python train.py --vocab_size=8192 --norm="rmsnorm" --positions="rope" --init_std_qkv=0.0312 --lr_mult_o=2.0 --steps=4569
MLP neurons of a small language model. Each row is named by its layer, matrix (gate and up: input weights) and neuron, and shows model dimensions 0-191. Each number is 128 + 32 x the weight over its row's rms, rounded and kept within 0 to 255. Numbers have three digits each. A neuron's up and down rows have the sign that makes its largest values positive.
A block is one neuron, or neurons of one layer that tend to fire together. After each block is what it responds to, as a language model described it from the Wikipedia text at the highest values.

L9.gate2:118163190123129065166123169191162101072135149170102122159090224146122116159150134095143150132137133109108149129148151090108147136118114162138132137106152149150140076110099140118164072110178142134095168137098161087130084134166159077085155137082154139084135134118124118087130140076180112058109081131124103108116135153149134117196153152132081070133127120123112152170173123160135134127109111111122149095129128146159119153143134129118179110053122138089149145062136138110154068092125134123182167062197165099143072172169111076117168071096107103126056198151110138080131186069119090150
L9.up2:083142156110138149098125073142131106147029151166143132151118130125113159107038088127112136161163119112065118128138147132163130121109143151176143119133078133087054152103105146182075126112141133136093121156130111147142111123125160134096094092099130111198116146165123071091132154182014162137155136129125175183069131085162096141148102157154109199111143147140165113110133138109071130169049119108180150088131149123158127126083133132143136159121107114104124146143110118119200111094129112127168143104173158126148111214196124126060110109142140127158167096072124112093153049109133121103
L9.gate93:096123137123134125116168170098148166120147142137109146107122122176124093136052136101136088098109132068122130130132154189140097117097184127081153136132061195058155052145120088159125161120146168120128120145147139110090123061138110119166086102074132085101096149163146134162120138127136065138121127148141135150081161145096133172135184118094104139096156091166121141096061122169195117131174055165170160183111146129112103169133102028152102135109177166146145115165162085118103145148137097108117136120137127117162120116101111083130027149085168185125111141127183090145146130091120055126
L9.up93:142112120155116103091160061175136193152100112118088164095098139116122170158149109100110141125144188080120102173149186147165133146081151145123173184198145148078074137137157119132145129174139144105104149115127112139119133177112121126159149083166147138108136193113063139116132065090097105160195118117110181098188137148130115129113108120130132163137101134085165172091106139160136168145133103178171053123150118124180131161087111103118196181057098120183145119110157128115129061098056095125160117113155107186087107127121155077123150108172161106131112198113113069076107133111163115097
Responds to: Decimal points inside numbers in tables and statistics, e.g. 895.1, 48.9, 53.3; weaker on table pipes, list dashes and the.

L4.gate94:144141106096168102110091122115165162176137113096122181112095112114085125133112177167104130123173097078154146172108121117101166133116098095114070099133122144114146181122105119119186113160096151148118123124135080150124164090124113126187146153074159124075135150210061195141157105099203125115116161146170101135118107134176194114102151167208077097129159146110179104162133157104175113092143066152144132151112103162187176070100167117149113146154114111147066096131171140094112156136129120115084155160106151114187061164169129099158150142119160093089103144092112088081127121106208113163
L4.up94:157132157153113113069100121090163127116199104136121180123173109130128136124142197140118104126159124053120112092141112121071123124125075101157112086176116144140172141106125097114161180189134163176132071190123086112103155147120084164151113181112152162101104146182090132128125106130235144145130134092153128127095122106169139122073124086135116163172147131137176125185153158142115177137093125149130134198161056152128136104174121109142059128151105110117090111122126147081073165132139132098083165118127138105175031163167102140201142128128108131105139181142084147133063102152123094162
L4.gate102:178074136131125163100166073101141110100142068082119141111160107096110168209141143106179136083110093079189117128145078134091118172113095113074169126170119152112148088167133107087117092140085165127178136105119122132165143167137133164115122190117138075179134072183173124095135156073142123125157136169054119126121111131166127073164069089192116168141131144116178127149208144141133167176130098104115103131122154105133099129119138164152090105114093144125084146141148117124103095130160134136175091174091115080145095127093128132173172124086094149074150143052154151136130070088184141169
L4.up102:117094120125141162130158125093143107088118106073147098115095111087031143140186164073187152097107080078128079120163115143097121133099163149098135150146176140102111148152171075106132146155171153140124196064072102129112139165050210167129183091161121128145183172124144130144172097078172150138110155160132097069096159046115188083133143133085124125143117132155167129128118130078151113132161129187122103100104119118160106095138119157142099083147143163090150128118188162157147129073147146134169097138168138109127086144195120109161159122097148127116104190108117107082104159116161106093
L4.gate151:135174102188122142116132160202209156092078132108146088167119065135151135158135168129160172150173170048203146151096142160108136169149071122151093123147113125128134145106111125141143131146143153130116175172087098130163105137191177113124120125083144119150131161157137124179152141169145139132154132118125137121150137089129180191121146119091097101205134092144104132159134133133167162125120172074137109141139153115128129089152093084158185052145195078175058122127147128169149215159152125145079151158131163100165112076078129165142159127115154153095132076147095102132100113154116066105
L4.up151:099112113161148157146165186125178141087098132143202071153150100096128195146108099113180133136144126107155130166134179125061136131137115113143073132149156107163117134148080101109149142169109134142149098079132098157069120146143134109103117150119134143117164168175111117145205123096124145179142093125116121090131162078110150145133122141126125125159108120103102068159198172176132149140178119091108128190132157132189181104094144135133151085162137062159173115135102066174053135155090124138090240147140141158074122097113136181110132123180192102091137099095102122053142116145151103126
L4.gate159:144160130161174143113157086140131150089147113089086112108109068148186093116139198191124135126182129073174083111141113122061152180099124120163128120119180149147177151167163152158148117172115215144167154150141133118100149150089111122170058170081161114150150081149064176107158139081141157139158138116085162145177128082187092155133105101143098197167113186152109134142133136184135161110112106155139144165131103096125140139127127068135108146116178171135148100131091166118118163129079158109078118188158152076146133169179169082134142122130129123090132189144152093114117120174147068111
L4.up159:155183135153158118123145098144133135108146157080154111108099120148131119118096144145097119151132117139158095139134134125090121171113151098149130095152135131079118169176117135133142105117106203127109148096137148165137119108102108131118064172087103072149210094116065163062129124061190179149186130112115207117123104162155122185108104109146098177151112163143106111213154171203114157050126063154114139232090142130144113105167149102147132123123162143118128152153138114137147185141131141131051133194157152112111152154160158169110142149117111123140122185145105101132082153182173103180
L4.gate160:168146117117191115129081165127126108113175083104112127154137100149139133188202171106136168120138155120209155109161176114138139162102122144234114134128100188136167169080153104141140093096127179106179148092121136085166097115130129136116126154078147067130145146128103114133180129154139100065138143101150129096140099145068123112157185085173136149193192105143132141140116097083190155103120166144154122105151201151126119095092110132130138032141100091120081147166143129084160154128146136118162145121099132049144123102154130159129181077141113143086102079092109133128120088162152191124
L4.up160:152144098109155115098086118095165153139123127137114149085172142078151150152114079145219108183103131070122078155188154154103109184092141152108116103188200137138121152191166159170150146144149117139135041110166140140098171102121144102070158127106100149132181165114128122117156097123150113155121137088118182129107135106193222125133063170127156094125091135147086106149162104115162141098068139062180107088072163170153171171145137075158097156164078137152131115110194116099137198104123108123105121141143113094151161195113114140127121110148108111122123103164124101129136112102164118161
L4.gate184:134094156084211084148100133199223138118191131116126155075107152123119110147137148091062182127118143097137150082104114157155067134179100144153219112122064147097168094074128180156126137107136154109077136127104081143081136116134111123158104046137137156157142096174090137113141095152152163097159142155106120109120149121132129143152164149168093054140178144175117086110079137125146145094224120131184144075113110145172119162096178109152135142162148095124123140076177110135100135106087097089093082089132131166100110124168141124140146141141140144081135114114128132105117074158139117157
L4.up184:131105134131094101105140057132140128211150133124118168120117158138123113136044162072079170112120128098134128081127142104139168151172071134159159103106092162102117146098100141113092086093161130050154129159138124186103136106110103140164097114102133142133130104171060131107093165120137181121110190152145134128077178184167152118146138109134110076181143170146083109095130092115099077143171144135201123101173111117182171088130131139148173171144113091123051179075124076149115158122112066111144146091130073123145097143143154103154134172143124060129151119134103132091103087179187069142
L4.gate220:102135139108134117129103119139147088147054136140082139118085126119075153144129103124167122155150127145121143088138144042169132211164129155142109120108112076124112098120143164162160093152128165154099113172133133113100124087200177102083084105120162104128080130131145112191111105170102141121168103184144145134154136151130106111160112146154121159108167189122139074094144071096137077130169173117073182143136140103107183097207125114122149121123106120137089117148118171131096131128069098105120089130153148048206130142165128093105153071121126222054058115080131139137136101137136191106
L4.up220:163108144135097169108049149134167171078141120135118154121161129150201146118136171125086135143172120127147140117133159119101169129172072178131143163113062113095120129103176113120069106148170123105121134158069181096123241124119104146064206123096183179091141138142124151158117126153135114126160067130120170149137146097147106142120175108084138099095095114148126125100155146105126115138126095160120199109107090083133115107166182114100108134068144096104085128191085132073170130050114135123134157097160156141161126119154143097183127113104142066184161104114105133105120100124073058112
L4.gate223:130167117143215127126137192181143127107156120141076166152117077145114135212094159148103133081159182126106146151108112092111102130163128120145099072182079112135119163125084077087085190035084125159101133145118151139122169150088105097108109108150123139117083161124104151117150113175165124074115180118218130141161163150158136162138112147140121149100174154109175154103087082095135077154152162122166171124091097178182126116149222105106107140165150145116095112144134177144121107090116133158149169115132122069167121111158097158151130161177098138076096172095153102115096143108154128102
L4.up223:082174113191151109162158188161101082149165112131079162185109082093129115202128131143119105165115164161090167089138143133126165076168096120052159094155102095130225137120199087072067150089123150140130115116107127078108134146113151124111178043150144108199072139117075131154102104140107095123168199154158089103113149120161104143094107098159110126117169165113140098116077140101126144100166134136122154157131084155173176180125159145124087132164197111152135144108139180130128104137159128177132113179157142143107130098128106119131142117171147084092117156080113104126139125128088151087
Responds to: Mainly the s of possessive 's after names or nouns (Charan's, Africa's, child's), plus infobox field words like Density and Born, and decimal points in measurements.

L4.gate3:116147115113090146110156110129118124180064091180171168065106123110171145130202096136102132129138073125163109137180126197153141080131084088114142128173097173099140187109094178174082105142173144148140147126068175194155137122076134174172116098154144146180152155161158097128143113113060101110097053175135129130175102102145183116162174115105087077068099115093103161095162172124112098119161158143174135106170135182088103167113134114157124103144119141104137144181099123134155133127131141126101162105165124151177170061138138141147142109131097148124084094154188114146134096053114111126
L4.up3:141119130108076139151138120143141157164120130114121156192119119127104122147105119179107077072109109067140162159136133127079131087168136130119130166112138157157118134079083127185119180155074127129126071143140167150089117159098093126055093134129155217110124086165126148096135155072163152144160156141105110120095141145148163088113178193113184146146071151110071148140121102192113127165131113121144155144122147111104164146146149078099172153115086084144172123135152130081094147150108164078111143089047140125123135134219121211144131106152176184118091102115182082087115103055142132172
L4.gate4:137118125162109096101141132167157141126085199158126097123069119164079165118152109099133132098168137119125154099132164161125185159108091110127146178161112089122168170162118139166151136159122124147178132159080138146131103128155154189101126163103171068130153146097163134126116120128077135103166109157105176151115098139175117124125164136080153152169127090077110104189112107146097149093192159147137162155156135140116115214105156126220114117112133087121107173156079140105140168068066120180102132125164129116101022103117164091100126125097131048168112132108187152090122060143070110098
L4.up4:069138173094038195180136124158148107136125194076143169132094130138053131156109191156095142143151079191121150103123123120102143133111141100160163101090194154106085125083131096155087158113140138090131123174126102140132087152093099103069165136097113139133137108122068153136116140110160113142117111133165076148151133118080127139090145104117093097139108145134174134157193123070157153098186158167151140166088066102192157100163105148181093150091102100103088060190144167086099117148127115144091124143135095107094088120075144157144166168092084136157152140130119203163130150142130111116
L4.gate13:148171116150089131108140059176133177149141093149105184109155093104142147158115087103105116099171148176094107082115142185125131145135138144115136123082084144077132162148120101124096168111103128110157130162161192157131133142102060118124130098108120113141138125172086112171071098120105083150188103220100172141114127185196044160112132116152073188127097145121114121135101149103136105155145126148131136178140118191084125180164172058142097127104156132125168040123111182135126089124086148160112093157122100089166116133110160123151166108123129171129093145044056118129122104143128147083
L4.up13:094098098120131105116133151226145140125093161144131111111090069123205131159153142221115178166161224086084108089197207096135157138062134120150045157203135121110146127062116157094127098173173106162132115115119124166113080147132126096116128119108112147112107117138146113146166081103145144141160101123143145118124143103171103169100101155121141120145086114128104116137144182149151148176142122140115098126105101143196171157088131150083078171109167186161139145174103146125144093129149143151159157075146095093137096138139087124157120113155108154131138087154075162143156093133163080175
L4.gate57:119135087168131092145145154125145190112121111109105138129106108126132121169105181091175152116167178119149110112142110074140097211082163158139141110138161142115164151092152098134130153114139136101104127086191159158095161167190081143150171151138099155046112137131130088093062170110102105158112081154170124066166135114154112133135169157121135098142080154140128121106163197165128110105166182151091147175142155138104180109134103110090146199101122106066100108179082051116126155139092103173164123119094128142174161141187177139132198169139153203092106152127129156109093086102148133092
L4.up57:196171136150129141136129109121091123114090117160156142102186174124117113083160193139148158143186196131140167125151181175114140199137127200151095113135143090181139079136148140116093130143137190129113115114153162119159153102154120124176104081145149148076101082124131152112112140109034130133122084123114146164142131096144087120067176118121152115130104136156089113124184084155122112117118118174226124132182092163147136080125128085059124140148114068129120136107064132121131185144169056122154189138089097156166155122113133130159114132183145146064100104139069162131115103107087126173
L4.gate72:112162153149092209152152102098132188142074149112114128136145090186127074087134142145110180187079101097124157089108192150124143118135175115151163136134155147123167119091191081151125101079106146152109080114137086070126113172066126138137171077143141168069105133151117101149127128094153143144130162142136155084182151098147116139051154134138141154131155142145071082174123123134103146095125088198168088110087149139116115132099086123164123165159124061124074125169099192070102119131107146118125162108118192146105173103118192095154169133152177136169089160069111133115161115110165081146
L4.up72:142187173067073137165119167086195156145140136124132090155138140158139097151161181143131130166139148109118166141082179140059186135170151092154105122104064167112088141150081149135132119121049140129114049140139116102141151111121061083109139077112137128127096098163098085171105155096094164164150120150102155150140153143107135148087122137108122103168198113094150168165120124173097121101137138184139131195107104100145142165225043138131114182107119131102112158150183154114105174110103126083130076133114149130150152125129130138133112180130138121132088145144127153107139203172068187141
L4.gate144:112148091186101108098137134145115124146074158118084187106113130112027105184135181174158078094122139185165157130093114170109133094098138095086145156082149088090077096079141117103163148071164139128194130188124141092091129121098185083111138081118132138126152159132141105187093119153185109145166100108146105154177145120109129160127216128136111099088125161133166162144090114106143152088112101126082090159140176113034136152168157134119100109120147119168130102159128132078170149138095114163142065159139137136104106143135134098170130175153079126117162154049091119122154135120076127091
L4.up144:167127152164079149168125086159124104137120143095151180158108132091107186097093073161190091131154118115179116078156163170122209155140090155206143134102118124155163131125145141129185121104135071173162114168139100139163157168097121114093123109159118217116119159132119105121139125183116131187101138128147152114170119062122180134211171085146103110119080081175128101093100105160168111108115207123119071094107186151114127138094158138166132091033137156114108102082148127124142082111117094167117137152184089115173114115134142132183146140152097088144117105083099105112148141129138135110
L4.gate235:106079120144147149154154167157133199156087124177096080107120156127140132196123087136183104098130110065162076100111165101157103123052147178118131095096215123127113111116101178145134132094170123118124147155175151063100156132106075115128103135136077148045154151132155175146073110109151100118160132079122088164168095087171131128171116135141128105125107185121070083130132177103110079140061097143120148096116173165096149111191156066116117162169190115162138133175158155094103110105120140118163095121078132077126169160149097123116159096089123158106141084143176120109155118103116097104
L4.up235:147148179166165162157183097155154161120100148123064126139126120114171139133156121143071235110128160091078139078162101131135193165133129125148092113125112148133155134145099124097156053176119114138144153120088090234110112145126090118114134115123122189147077133129085165093150109124116179119135094145125089112098103073123180097077151179121115118163111154131113072130148081096148124157106148124151139110106136161127102077082124170106113125137103075128055165168170104136140129096114138137064149141130168095189150189150122093096103174151168179139173118156152078071170115148152082108
L4.gate243:145160110133109152133139172132113094157142129109136120078141165110059151093109128176104136126122135133166150177202148091138094105106141132173075130105105108129126150119119125116145097152169173129091183089084181131149135094141125188131133166143155184110168123211144100087096160106124141136177150094149147133158161179128158162059155090117137098086120102143109134156138149153113107100100116117108138108166112073178170163124209148177087112073079113047135143189146210181143150129126160139085168088132155095155121148131131160079133121112092140170134139118146123124255122087141122140
L4.up243:150142104157096116188091151185097099143107130086052150076144136147096125145094168090115190107152129067106155154106122053124086105130152111106106144154160113154122170107096118148137075125134103109119097114117212129083151115124136139096064183178131153105159139074203094174096163121127140119131120125148126089129143173131162100091105150060102112068093151194102124115149117173139046124094122148125093112147119124204158161111176141129120192115113123090105149091155171142080138079075154135113114070148172086185164134099141166113137111147114178105100141125192140131123100161114150106
Responds to: Mid-token punctuation in structured text: decimal points in figures (53.0%, 21.16 metres), hyphens in ISBNs and ranges, final = of headings, table pipes.

L10.gate4:142125151129153166137151112194074138148132103168107143149088114178136106128205068138108129111183113113116118173165145182178091141155133179158138120160138130078160126183124154177120166152121124162123096141101163130107100101114073160150143142108138115114106148159138136130103177081155116142130148046086165154161127134114144116134124119186161131131139145126087082126100188194116055126089160121183133162149141176157137162162110140089161128144169181112054133135123097094073077112107091090131152102147188186152115118123151101044127196079064106170111176081141104110110090109165106134
L10.up4:141087117125134088096070174123087149116113136140119108114162102150176146177096088170181137097141154098136169119095095085087108137101155154129084115166054078154112233134164165143106172203146145156130116131150103119169168120102146080163094073153112086162103123093128153131145083134109156165121088141152089122149158172093162137144173134154151128094132093089153137074197161076069108150139130115113134151085088130068114111101190118098128154125134147139133123112179079133110188174104148148090121186151120153121119073108114159146117077097117140099084141184186098145085168109149086163
L10.gate24:104079117110113107143129114102132179077121113121183129166130141132137090153171098172156136108120134070165102149145090057165114104146158077133123099082157110141165127128162101181140159106111094071052167104136170113099147114108104167097153091158157109032170100106104162121080159178158116129148126085132171126126058147131167163201155115145155130153073130139152059133155152124158099118138102054141157120159120118088147113154124134147120117142198170190078184113141096170118192133155133133183132164143121106137167157127161075160114159081083116148155125103109077132086157115126098069
L10.up24:096134118142172140141104099169138153089053134175161123094137150148142197091099110140127067154102113098110140178104111109125080133142133105145112069102125170147113133158138131168056129098177106170074088106138096156129163075065106140095080127119159099085133120154168122083140158183152069131110134121145131152110066145094155117194157165145135118086084149089153169172114115138125112113181107126136158168138148112123114074128136090099116154199160132189127121130170118197062135116184095088131115112063128162167162138154118113165105199128104155101114171148162141118051168181125130172
L10.gate86:110127144095128143138152180091125167108100134077126091150060094111072100126157142173100134173182090110150130153107057119132084142126124131142176144116164124140149159065135030150163140125147085130139148107114160149149165111135111120127150169125129078110096129089128189080008115139150082147134131117118131096117076102142183132157153131157126165162144099077109087133143148091131104161111155072140100096177170090141060102185112133100152152137135096124137154080114113123092107133124195086166096122138135069156124152068112076097114165054109172130146122155162132102153185075150110107
L10.up86:153173140139114156181052099141068183152165188095115122183063129174130157168123161090102127154156158125134101155087093124117056110142121163060136105102131140169145117153170143145067139159141148131144143120150118124181170087114089123110083175156170104098091099086165115203134127135159172114115142095128116140117148093075114182186107168088131142144093122092137091138142125151162083134114176124164157178148117128110102152162099108115209144133131086127105214132171130123132140164113144083167120150121138158195119137112097150154096093105128118150121125140159151138197124058142104042
L10.gate196:178104167119117076142093143111107137062130067075090074130161081122165152155075134143106105093139125124135171154110113148145146144119176130070134121150087156165134115117093165131109169131117169073181103197086113124189094104115119101110185122101157149104157108169144148127085111115119121130116114112166153152152149208193192125191110169120131076144149130091153109135099148146124095154134159112116155187061128114133112102158135145065169111105126107123071118136110139094085162157087137180082100141093138120140111117185096136071172163094100167092060215141127159155071108153151134106
L10.up196:115137139115181149122124105096167187081090104153145128118095156078150121126142110103101103120100113173095150172172121161120132157109178152171091116063085103141153051103105154134113088145158120144137153144084091134132114106106164171139137118000148098134118132117115147135180138173129119187099103149105158154175137119107155151136115121094092066126147089103163119152100116091149075122110152112128054054162187072144117096148081202085157098167067073115072149147181172091133089095161179157124095134100163082120143147093099121100131153128154133087118172123110149162113102141130096151
Responds to: The first = of a Wikipedia section heading (==History==) at a line start after a blank line; weakly, scattered mid-sentence words.

L10.gate12:133120120185098198140141143111160068112090214172145033158076132117090154079141121144161094158104079092111121141153059124165195152146148157100142117131121140092152087118118120143080146095155158173114178120121085174113182110134132149188088106093119108138047119102143113114108097081182138139109182152099140130121089117103141093150133111117134074110102107153155107158118149152110112116105179147078148145097138162095226121091102137112119101122075151101152106127075146145117190115103145146144104139141117046194170108144146130201173139150126086136088134073126136138122158126113131124
L10.up12:120115134148117148100130136161129245145160134153152084123124047184141084091175100163102183091144105160129190091154169140143183136130163174155131087140155161131088112104123057155127137185109099105152136165091089132145149079070105157170161159088093131096133105105139164155117144136103120150107197130117092136149119167125126148156121128113106131118108144148075220132103108161109139136108126130185154157093134132117194205164193131137095060176129127137181114114105118178145186175106139134171100109107117044143142136119155148140120114135088126152146131140143114133115158146156159055
L10.gate84:105119115121110129122204137099124162127110155151143145149122113146173093183148129146159160145093089093106121132087102167100152072111147123158151132142106201049103137120091175055126082095128106079182151136093084144130108099097128135108118195151120127142097095173086096138107137164086119129071107146103162065130195089122168172123104127136128104179070125137111101173181102195127094135111135112087183113094129112138146164139113149152155058108218086110130094141085151139153096053143082161122119151126179096237122154132150086158124147138150114136138136110115148125172112156127094159
L10.up84:084103149116067130101142099146164141129184085090107094143117109156111100088110154156128122172173130145094096130104174137161133133150126141090086087133118140152187100132126152161129147136127144158093130122110154052140186136169103095105041082125193137110100090153115131119076120110084097106103069131147151093158078117064137130187100135127069097127098136120088067100175073104055152106122172114107186091119114195134170183097172200137160113103143097099109182047114099113122153109111131131108112129123160157166109108102167127156107163089095135163155113082168154134119064145164126108
L10.gate101:152104110114137109129113159144116105143202149174164123142127158126092108114116145073157122118140115122138173130087102203189153149110088120114105142179122195142132151092152114122165132147125110174134126173153125178125079062175131127130099175127109142122101077154043122140134113151142104097133088102149170152154143133129101178150134093122115124109061122138103108160077070141087153155120173089184166119105194192191176122178176167091133096128155147132106155112180171122090169170110123149191097096183165116160105179127167157143212148134175136116066143099119152101121151085106083131
L10.up101:146104100167138196114184126105122111127120170109146114160121136169155124118145130124124094152135176141056195093102132171165106140090150155114116105130144172080108181110111135128134127145113198164120188112155118148144153110141103167153088121129096086082130100172122122145104094137143145077169148119188133170137128166075109143096176083145107082133048121147138075142176092079107113095155197118191077163133160128153169160129193105103109129124167117142118159094177162131144160176110154098149122131121209116152182146181086159113231127142120138104139141144120160103142164066101073154
L10.gate132:171094144174126132137079144107119129090098115155150127205117122118141092150118174114138096153072125098209142117124138105121123145099185102114085086163101138135192109150149089074090134151117117142143129164193152174103203114093124105105158171114091138112147098167134101130063095083108130112143151132139168141159140140116149236135167122137113172068118183043142193112130109132133109108119142103103133157093151167098184145093139129130169106098122119102132102171095130061161140067194187065155117085117096121150109116128131142188158149105131139152115095158103146080175130171080117100
L10.up132:116113219057167110155114159128170121105148083213159177107097119101143130124140166166170114155170141061105146118135155167160125103091155086076152140166147098100115137096119113079104150111115113159158141153102242185130153105074163125119125195121132160140152127187070087090064126129146133111141119084167142176154140143138161137101128152147090119094103156084148095098158147143106126125142123156120122150078160173137181138155097150115131142094136211167109157151126096097123085106158183147150098116100097104153141063098108129162133118201141099145134094106133177185124098109103146141
Responds to: Commas, decimal points and colons after a number's first digits, e.g. 233,563, 48.48, 3:09, mostly in vote tables and infoboxes; also mid-word fragments.

L9.gate185:114159061183135162114090148141174153132167071137191116112116135111131164089158102135101129093080148174169117133172170126091125178114143150103138094111093058082139131176116111149141154131086126131133109168189107099166136067129065166101210156129116156125127099162138069107144125151118188123171099130107127169108122133149104164099153133157120095145161139159065097125148137158161107142120135114194160099128129133080136133108147126127068137151082105150154171116117097148108155104110141138125085199095087131107128087126157153162057123166139151095129093112029117156026091185128138172
L9.up185:151076135102137130127193116102151115121182141171157079112174152169172103158163111107159078117129133127183136098133114146117122135138107142129164135083069116147103107175122031096150140108088121163185132148165122126141151062145085153090147102171129141150123081109122090123109177096112183088125096113116123133072115119136115231114094121146100106146204162113114158164168128171167126119090128130103176130088108130117125171144157173096101157084070121108193105121108135146079131084113147083111028136123113123094149114184139085158110153194117139129186126147108136123125079206104140109
L9.gate250:078167156131100179099092120083123158116125121204112135142189127149075158177152132118082141076164143088125130131114097150077098099103155098203103142075139141129130143136116131148154159103093084129130145141182116116152167141074041104144135132080085218095110161080125138135083120119148108132150109154150097073158136127156137135102148181134051128141148106104082117161148157141102170137113136066167125086097115160156065162158164176161124114076066111164125113134116157091065192144148091104159133093122124128085134126136144101178126121089118105142174090217113161084138152122113135154
L9.up250:143150158157104141087132159114089192106129151155138077126175133168123148101135149125177167150173087126135127154130194144145187141108078108113100131117113156220112135107077103095140112146156140187140139144088060091107138109151145159171138095173150157106131145107083108136078125137140125121127114093142159130166114137079169106138142103096162083187112096182123080208107090077141114148099138153167076172130150110087168101147136132159104177111035124106117157095121112146082080112103200118024143148171178140105174092197095151147085147147123136142129076100130118101107114128126118138
Responds to: Closing equals signs ending wiki section headings like ==Professional career==, ==Standings==, ===1840s intrigues===, mostly biographies; also was/is after a person's name or pronoun.